Part of a small language model's weights.
Architecture: LayerNorm before each block, learned positions, biases, tied embeddings.
MLP neurons of a small language model. Each row is named by its layer, matrix (up: input weights) and neuron, and shows model dimensions 16-143. Each number is 500 + 25 x the weight over its row's rms, rounded and kept within 0 to 999. Numbers have three digits each.
Before each neuron's rows, "fires in" lists the words (lower case) most often at its 100 highest values on Wikipedia text that the model never trained on. A number after a token or word is its count.

fires in: "that" 38, "may" 13, "and" 13, "can" 9, "of" 8, "which" 5
L5.up621:508500491532472475488494519467511475502505484492519544529489468479472507487499480493485492551467549513505512482495492517533494480515493469457500519531519484502471531487545482532489522510459540537498457481499521529478518470484463504494561494500494538505491472510565507490446511454530522516535496424450504508535509510511492474497440545525498512501481475537544501457473488509475505500521

fires in: "an" 54, "announced" 11, "another" 6
L5.up820:513475511465516542495545419472504471503482509486511531547502480541472532535477465488487443483534498524478526486500525509518539493501518441537490492518497493489508489456516538515486527513540572494523516494535480514482507489493476503493490484502498501476458488513519494521506522458512539504497479458496499498490496493531489484506536521501465477480495507517492484540504448521484499527490

fires in: "in" 34, "of" 9, "over" 8, "including" 7, "after" 6
L5.up546:490529480522442532453563503520527511515517483507503527475490511494538513489493487485483499491450510489488475495504486536448546481505512524457501485481515461471530521515513478513542512521482489512501504507492522452510509482482497492444489502490475543531510487471525502522495531481530479478521478513469456496526524507475513482485494538502482509492479479502528517525517504468491511514482

fires in: "been" 24, "however" 11, "all" 9, "those" 6, "who" 6
L5.up109:458529463568487468508494498481515551500454493501521548471521508459522487415496504522461499535492492493496511450508484555515485497508524493498486522569549481534491477491504473509515541509496478536486512497530483510494529434472492482517536477492487511485497514492486485520500457475554546518487495522494476507481501495447474507491512529539474491481489497537495492480521496512506514551484

fires in: "as" 62, "also" 13, "is" 10, "became" 4
L5.up322:508498546542456533475502507498479480541515532518510540489527502475527486473498528524485500549498482495486512503524511507528520539439481482517493539516501540489480512528515510488516523508472494530535523505485491470526498481470497488484502492524530536550471529483446502514479468542458509505509450499487478549475506473501480467531517518501507481429545486478509485521471470497500486508518

fires in: "to" 34, "with" 16, "s" 7, "has" 5, "for" 4
L5.up444:510522507506471512505536470534484484507537475446495514490514531504488517454469524462467501498451490538546505502500492501480519463486528473497473459458488492525493471467534514502521500498472537480480497498527489489453524531525522462490533457486467475533499495482479428496500529499489518507542496531499495508498484514536538503513525529526487491453486522479488552474527517511472497495516

fires in: "its" 29, "january" 12, "this" 11, "itself" 4, "each" 4, "november" 4
L5.up997:492500483505544520493496446491534508505522482504514483467502522508484487546524502516491482507497501496490481536508437530521507529530519527472506500483463523537500504499491503490496535511536484488473470498523447503529514560439525462465491495482519471486486530505495490479522493495493488491534478518533473519479502524524485524454470494489513496501466452444517494583493490477511520527497

fires in: "is" 47, "was" 20, "called" 5
L5.up260:522503506481479464448502477483473501529505546512505484491513544523487474483505493520535478505557469487474465501448552486492531506480512477455512515533485488507469486479508502505528498520499525544457519473546522501500517501504517570514519483480501512541506505502465499482490505469525556533509463488497486462510490506524480476506479473450542511487482476496474525457502500518540497504528

fires in: "was" 24, "her" 12, "were" 8, "used" 6, "himself" 4
L5.up1090:469543503501505511483506472524530438477487535459473482509499499487569493507486532529488465519487530465443505556493477507478513521527514486474527505525506508500479513487508528508543493514532488495574487516505499502485494536509470477488459495540466546497509508517480515487505489538496505538452486534473499474520479485536495516516499500494480526514494491487489484533466477508472515528522

fires in: "of" 46, "invited" 4, "being" 4
L5.up75:505494539506476482504470444489521501509487493513492485530531512486529509480511536514522509528525503480520513494489568467509514474473516454489511517517552458471481521491480419471503549505445503504487458488550515474511497487505518498490473478477517506530471479464524532493483518518504505494519514511475497507532483509503488539497510509451471512495525503551471472462481517503494492462517

fires in: "his" 24, "he" 9, "all" 7, "if" 5, "of" 5, "thought" 4
L5.up499:447489513534477495523506509453516477523531505523463498499513480492501493481474458515477494529472549562486499525516483513500494483504487515468440469494526482469504512500505535519504559529481511497504438517497491486498507510489526486508483471491492507496485468484542452526502477479468476544500517552457528504482513518487485477480465513504546533545493471502530507511439537537498519531495

fires in: "his" 38, "of" 29, "s" 11, "numerous" 4
L5.up458:512522504477513457476466533465504496527534518543477479512498502473498534508497506502495505515485474550483498467475521490521483504516476478502469490487513503520483520506554513532514515532467500479485503560509460502502535532492485489542491474490490502529490516543534528483520543462492506518481504489498501533553464475525507465525501527485464501490489497502454515501467473489508435508545

fires in: "which" 53, "it" 16, "that" 6, "in" 4
L5.up351:504507488519502479511519467533491498503521496520547481474513457474511479437529472509563481512487490481506484497484473521522502478488524470494514493444523476506529557515479500521526523470488504501492521473496490484487484464503451500535506517544485566532489505455489499512550498488517463511501548470478500509496501502519497495515517518533451503528505562519497456549546500510461508542490

fires in: "with" 40, "to" 8, "their" 8, "and" 7
L5.up51:496503464470441488481485475454475515533515446478514516514552485521462504487489492496499514510533516506477523496475500543509518511505510504484506478542507455532538514484518476490547531510541519479459531528548504537505536511508513502524503527473501471507491509493505503485492518514457456482504476532527542500481487471487489525516492446510519488464518493531497487492482502526475537454480

fires in: "an" 40, "another" 7, "any" 6
L5.up142:502530476483543508471520499499516487473476530496488485529530470468495529514525509486514509454522507443522540498505484487492535495540464462509485502491456490510527488521536514461496511544519520479498499534528504482455505489507506507509484496566532487532484494480511546467497499479505537496519510478504509541519559577497532534537501498491494459492521471512487543503483516507474473505464

fires in: "two" 39, "three" 18, "each" 10, "second" 8, "five" 5, "one" 4
L5.up263:516509496486517469522516477539523514552495495488456535502547495477498537473497468511540544540487490483476510489544481534480531547526481475487509509518533487531470489470538481496449463459494498506461524534531499510499497492489496499472511439520534520530530500532496450500491485485484497530505504508459483488479495516478541498512504509540542513477503481477537492480504490546503473524543

fires in: "the" 19, "main" 10, "east" 6, "up" 6, "eastern" 5, "mainly" 4
L5.up140:491489473482459517526505524498497499496528442501506521545466480513528501495548539508529495552512468475539560506517512479525506484457532507464490474500506512526500509494481517522521505453533523428550502534495531535481487504508458498462525518494504471481530535484510462472496499477490492478494507503476474508506460487513521511502552476497514487504442463522504539495506501508528472515471

fires in: "first" 22, "times" 10, "total" 7, "technologies" 6, "film" 5, "post" 4
L5.up963:492524488515523567488477502512465530510523461524489509508523474499480519475496530494506519497552463509452508477478515518512538473502496476514560491506470524506517491487500489479469502489509502500516472515541517476535559486532465486515476479498534501555468493488497461511536463553468493495510500519472501458518478510494478437482488531458511469466507483515534515471459500514470497472468

fires in: "the" 38, "with" 23, "in" 8, "within" 5, "by" 4
L5.up1:550532512531457531528563487530508493524515472516474478510479533476520483509474519504534502468474516511512539522485522485474507560503505473528491459505514531498509478462495508516461498501524504509478509531479549497497497526521497524468436486488453511526489545481493514507486524475498524481492480529457515459463540503489472491493478551547513509490504487477510489473512526548491460505510

fires in: "as" 11, "after" 10, "golden" 9, "gold" 9, "at" 6, "a" 6
L5.up573:489517507517510488532517479510461504491469516506561557477508494486498523540486462502493486523535541484457501495494554518538515496506500510491493541516467481487532497487484571512453494511537523499488495521498455455496480472526479504473498510477466503482473517479471486512541485479532472504488522527499449464505472532530484495526488505499536502505492503492525486498503507494457471486510

fires in: "all" 11, "along" 9, "however" 9, "although" 8, "27" 7, "20" 6
L5.up225:503507489526473489474513492511468489530528506462533487502492490504500495495453479527504524478465467445499509516519529520538524487513499526525524530478536470536503474520480497536469502496509492460476505480543538492453473493513496524513496451493482525471469531534533508512530500505569531555528496480527519503514498477466462505503503431463516507516480493503515504479508425519496530517487

fires in: "with" 56, "of" 11, "in" 7, "to" 6
L5.up754:511500469502420472490528497515489515498491496480474504493500526485483529547455519471495518525530506509532501491479479492472531502474483462477505489460462431492507551522510525503545485516521480474479464512488480550488497467472522473473469550535460514543504479470509527513493546499512477519505508519500493525511479517529509533545503491479484455499491523488534511495531496523509492503459

fires in: "for" 27, "of" 14, "gave" 9, "numerous" 5, "wrote" 4, "multiple" 4
L5.up294:498513481484483498434497482502502526515540533493499504517482496512490495515488502511488475524508508514483499532473487525462485496474484490520455496487513458519518496464456488478512527522466523489481528497504515488531561550533524486514468520514489509511531565471530480531514520485506473484493524513491551463503507517503511483536481481479475486478472449494497474527511484526470499593481

fires in: "to" 28, "be" 10, "when" 6, "and" 6, "had" 6, "we" 5
L5.up478:475521486527471487498539485515480521503528498502502483491520463493517539507459484495500539500501497485461550520522499526516500484561495495513487471520502501486484498474488442500561480541508531472455494484488499489525481547477489502481567528479485508557480493502497472526470512486526512514495461512502521513535509525513486502511532508516499503510481462497532525477434501471463493485511

fires in: "and" 60, "school" 10, "which" 8, "who" 5, "when" 4
L5.up162:515483479527467528511488463490483542500523495486481482486504489487490486474527561496482486517501518507459519512506563553457500536507476500506480470505524521501474490533511486493530495523495514459514530518492577499514471515518489503498455497489513529488533526518491534503503460517501464544477495470495488511510495487510484466530476515545510493496494458528509517510503535479473462495492

fires in: "it" 36, "which" 7, "so" 5, "too" 4
L5.up438:513488509511478469495523455476454514535488476500481496525488506509497465478507540553535530490467456521482495487459531520518490505526534497506490532519513514482466534498488509499530481478460542516458484461447532486482509450461531477520494496486503520491461476464491519507489475487543495507559466481463489498500506498483510497458460512496501510463526499484454493489530489496486509536472

fires in: "all" 26, "league" 20, "left" 6
L5.up1101:496505476488472474482539478501477485465521515501478516533500513487513470496523532441481436476526491487492502482492506527500519479447514511492482495460482501521518468519473477479510523500508466541551450484487534466498534497520477488550534511523511518542498501475488495526482492499504490491498495537459472495499527510499523478518504512537516490540513511531513442526493477529524517483469

fires in: "was" 43, "were" 19, "their" 12, "are" 11, "is" 6
L5.up1024:495503501498481500491483494506519476485487573462502509539531554487543456468486472475470522521485502522526516520491516542490531536476513477458521474498503503522504515484528488516507542502499534492534504526507500544521531477510443510509506488466495507526475511563508473487484457511494505515528509517495501511506513490493520516505472539517473519486513475486490518463491501520509467489493

fires in: "a" 29, "them" 15, "this" 11
L5.up721:541503510486509457468540483514533490561539492463481505482541514474524471554529537488550487481521485442506542488465476533469489514498498488508471522527475509497503493489507463469524502495477485463471514509538515468515531501463470495503510518511536491528490458508519476449436506475490512508462480539506485533504527507486480510478533492563500495484489568501452491488499478454505511530502

fires in: "in" 20, "of" 13, "total" 12, "won" 10, "tonnes" 4
L5.up1092:527549475513500524518461521497531545513530579514488499493501508443473536511501483471489523496487511517468448493478507505495469445500497489504486448536509465507513515489533485488539497517522493529514473518514553522475486510485450490489510514501484479493511477473503523499483491485497518534487496513489468534507492489527520521514503501497469459502491533526539507472560503532517467513487

fires in: "for" 31, "and" 27, "including" 6, "score" 5, "scene" 4
L5.up1007:487525514505485516486527492502528471487501527483490525523504467515510505465488465507476491452461525545490566497509481482504509538495490491514497532465489496477521524491506504455542498498504501490465485517487550499497498476448500489484557546465493546559480483521506494478522462510497490529496497488539488550538464478547466498510478494476527493542466511522468514467519480494508442492531

fires in: "the" 62
L5.up670:507498490513522471492478519511470481467534517538480489512531515506577489494468540507519488480496485511513502487502477523484473546518517457494501515469486480513496524557500471533518495520522513466537485481498448481488523435474507492518499504503481475537521482454496537527484529472488481498493516487426462449524558487498491497519573493488447504483521503488498522512450467525517505484563

fires in: "an" 51, "another" 11, "any" 6, "anti" 4
L5.up145:504515497508484539502504484567486466490470518454517492494528487489523488498483524517528503506510506524525508517503490466455538504521469453481491442531435498495446542555501528474537480528503522492528484531488549513468490501554488494487477471544486456512480518526481520518498532505486455507533458456466488525485546487522521518511501541501478444495499488493516529515517523503456492479513

fires in: "of" 42, "the" 9, "for" 8
L5.up875:463521571550489467475470486528494522508503496495488541514487448470475515537497491507511489525529493500475475523541469501489530484512492524476480477467467493558535487508491451508545528501533506487474495510481517507528494498526520507477494469495520529498478476467503536537491498450504449507507483513495521449561497509495504476447494538494475474466519535521508496487526496495502462469442

fires in: "in" 19, "by" 12, "finished" 8, "to" 8, "for" 5, "produced" 4
L5.up1147:566523477542512537440529520516538531472448456512475504488488473506460479487496553557511482474526507522489499475529509512522505520503464525494480491493471480483533499498495504493495480455514544493482467489523536457489466515497500517522482504495506505496513485471535530520543537510512522467544465476501484520516498557486507516489498492492508493499497414519547527488500502538481468502559

fires in: "an" 29, "medal" 12, "announced" 9, "medalist" 6, "another" 5
L5.up529:493480519478523494508499472497503440524490494497571468534488510499461509459536502498493464534495496488496493465507512500481528491515489480472504521518434520530543529533518525496503496504503550511503504553516533546487461461491478502496490469482523543550514487496480521486511496457491493518476533508493488480511470516506504478533487492482529509471522524513462488482480454520446518515499

fires in: "the" 72, "s" 8, "with" 6
L5.up392:523502508557515475467467443551506512490499528504516499506510525474482487455483510505481522488484506487504500470432509520508503504487521474514504454486527459470505492462505462507512477507538521535527506464534501483485497477502507514486512481500509486534504496494534482517495503478480513543511489513498499483507449466506496488517528486562482451487510530469502492475480534542571535549494

fires in: "is" 27, "are" 17, "has" 10, "be" 6, "while" 5, "would" 4
L5.up1110:451544519501468515503512497526472487472498496518514492500511515499519530444495490475480473466484482523503508556530512484510510510497499477468521520506514448522478484498550438527512522520496494471474508532495508503482513500518518495522467502515456453533498499522505469506521536490510468490522486517486497540524481526503462515484477497473512516458540470509493468474498512487532490454498